config.toml
n_kv_head = 1
vocab_size = 8192
rope_fraction = 1.0
init = "trunc"
init_std_down = 0.0
lr = 0.00605
lr_mult_down = 1.5
beta1 = 0.95
decay_shape = "linear"
seq_len = 1024
dataset = "wikipedia_en"
MLP neurons of a small language model. Each row is named by its layer, matrix (up: input weights) and neuron, and shows model dimensions 0-95. Each number is 500 + 50 x the weight over its row's rms, rounded and kept within 0 to 999. Numbers have three digits each.
After each neuron's rows, "fires on" lists the tokens most often at its 100 highest values on Wikipedia text that the model never trained on.

L5.up255:485517509540442551488519557456484549497476480457494464498462524548527535439455418566472481533527534523566573609545492418460472466479492544505607448418508536471525430548515481546482480580482510573439480431460515455565504577510507587414533497500420467464516384547493470518611466577527445545
fires on: "g", "ang", " Yi", " |", "ia", "an"

L8.up211:517436557525477531524461495513547506574410492405582599636376459455488533510439491529514456494461543462521370495453517533479513518445445448503501554550460425481416582470565543488534544535427471521397512455489573460426423493524512438547543408465492562494547492529435529615505443467440583477
fires on: " to", ","

L7.up1182:394467470502547503490488443654516445448487490538483506592429537553377533510510501512561490501520506523580501493437484402586468456442471585518492458552473541563508479541448589478521536581522514548413568457451533368421535516520491490519454499409478525512481501500547449517457520542481448568
fires on: " such", " same", " social", ",", "c"

L7.up931:510479451576517526476437452536571498604451562536452560469338454469527493502471584497556542532470564404563428528637512519435428508427534490501574442494446446544474471464449510522485494485456516532460524470427498606500390493390458450475590450402554502477381493512491553529582551564541570482
fires on: " it", " the", " of", " they"

L8.up224:478515542426550467471599510558495498525535584541455595468494448502509389407538462542564501521477526537487412517603332523572536580483485563445554524486439455501525464426522530483498466488438422512481480451448440448456544411544640484539490503495558473487482364527423495545470517384499551485
fires on: "."

L8.up294:432473448384485591527488439511464516586572474473505496466500496446453468519541529485493493493540509522505412463484511470387503624512486603430581444534527509490433562504420488597430528576426478434403456481492496417514443489578512467455491539482477485414562459490434421508377492508445559473
fires on: "=", ",", " has", " with", " had", " have"

L7.up226:522467564479495557605479590490486475506565512487600546399559461467479524561503474466511544468523492531490401566576436491531474395477517511443524476548567393498539452481497460447531479460452549520545527453493522544567461521447602463470580472446484515459503427405403468539448444536503449479
fires on: "s", "ls", "als", "rs", "ments"

L8.up1157:520464548445590496557468484475557479448578499535532554521519479505465531502551593574599418443614474514412445456482448572553479543469557550552482545486522464464553529438583560515473557500495441533552481495486570563494493488457575456509547529568499517505426474518481474461559488441546478418
fires on: "′", ".", " +", " 185", " |", "–"

L8.up986:519498488511459499528447489446487404486439571506500522512463559458480613468501489579499412557513500583555487529427506497484336489433431453608485503557435561477528498598563564654610502535431530531494560606536421546536409424551529471502472508444520459489526473579444516501456460521496502478
fires on: " as", ",", " in", " for", " ("

L8.up405:418546547485592472547558527515492448542599511473490447392536486392602510547551548554511439535477529565596500570549538560518564491544504460456584486501567481601482515440541424425650536425480491446444547462512451529532504531544531544586513431483536468545536404501487382520546478559489510556
fires on: ",", "s", "rs", "ers", " children"

L4.up1119:517493650517473419489462458470425450486535492481486539504523387546592509420512533489472592536427542489495490462494557471549521411421594499462544427452434456520564496483551504516484480562499542528504459507442594542602464541416460461453608518525460425453440499503494436489511489565520503469
fires on: "d", "r", "i", "o", "g", "l"

L8.up391:464505444466474543517526468627458459438516503612526644464435567462619462422589592601483490498526439458602402446452556487501454542546473429442480506517500592514519437587459549467489516480459572421600477546484558506527517455550505515455449487463435499468469432503460533412470560552514598477
fires on: " (", " A", " bo", " O", " ", "-"

L5.up778:545496492475511572477449466458578519555472442438414462500413539504552469427425446478542531473487544529484492435502450481544471486466560585614477387561470410503558529545540485563428554533522455483524480482452497414420550576534415549551546497480524565497377533490434492627518526546486451585
fires on: ",", "ing"

L4.up101:522477506500445480513440494540532433485592478511483535592550457470484592550538500497458549515511457516457518428497461497489519496484482524410554522404420519479519445551468488539585491471409472466521471505478534576585510580525509387496513568421481548484429508457519367471637475551515662551
fires on: "al", "g", "l", "it", "gh", "y"

L8.up817:599485569458524550473574454489396527516460565415478502567560623536483544525596503427569601444508538420492461452527421482430469525531557489506518553484458495542487504491549589575415564517534520459474444465390470431437458469518455450480476445545638436493417449509599426481484515488534514540
fires on: " a", "|", " new", " La", " Warner"

L7.up499:481458443456569480538550479593428498544553430505524521491515572486463482414494463591435502460544526553526644485522547471497424515536508500484539451475593535509533539481416574485529440570525423507509539445480480475483506464544494465562472485439470522457549436500569528503548576476488476502
fires on: ",", "\"", " such", "”"

L8.up1358:522417552475528558430545474518535486404436499469538462493510611516574404476469529472517488483515547501451547477516396484560553604438518493551484554453417530445478624509510525539518494367473496448516499463486422577495451467500533428501553500551531458523526437506465487502471403602550461533
fires on: " |", " in", " a", "|", " and", ","

L8.up926:464425553508548490506555451537549510467579489443543534489442478439510515512456493556524522403499533528460579566491508544399510642452452640483551485489440517519486524534497462412516525479492490489394526425559498492495491436526537433460508483400519500444509559436463547533475425425464509518
fires on: "=", " of", " for", " were", " with", " was"

L7.up1409:511532504502508466538515519598436471591474546518432555460450511432495450341536455533532482540476519546520468492571411575519470432468491462507431546532478544500460446481530499504463507442420431612547499538524536500520556493434590524507543507530484515484478526528524498497521582575470462563
fires on: " of", "-", ".", " de"

L4.up70:514556445482513530597455498541534463539535533438438503505371506452501560511498468494462451496449513570538478524509487578489518539467518562588544442500513531488500439516526440470487537493433569503460427452437483473499536630364426530471520407484510508460487477465465550526513453418544522562
fires on: "w", "ed", "g", "ing", " brought", "t"

L7.up1008:485453451480556493496547374536418435534505521486489526439562480468522532506556481545502567521520522548547488478463508463549425531494407427531530503487463537498600485533508576490510531506439404457515531570535493544454513490456482389562595422418504500395495460405460531506537515550424549423
fires on: ",", " and", " ("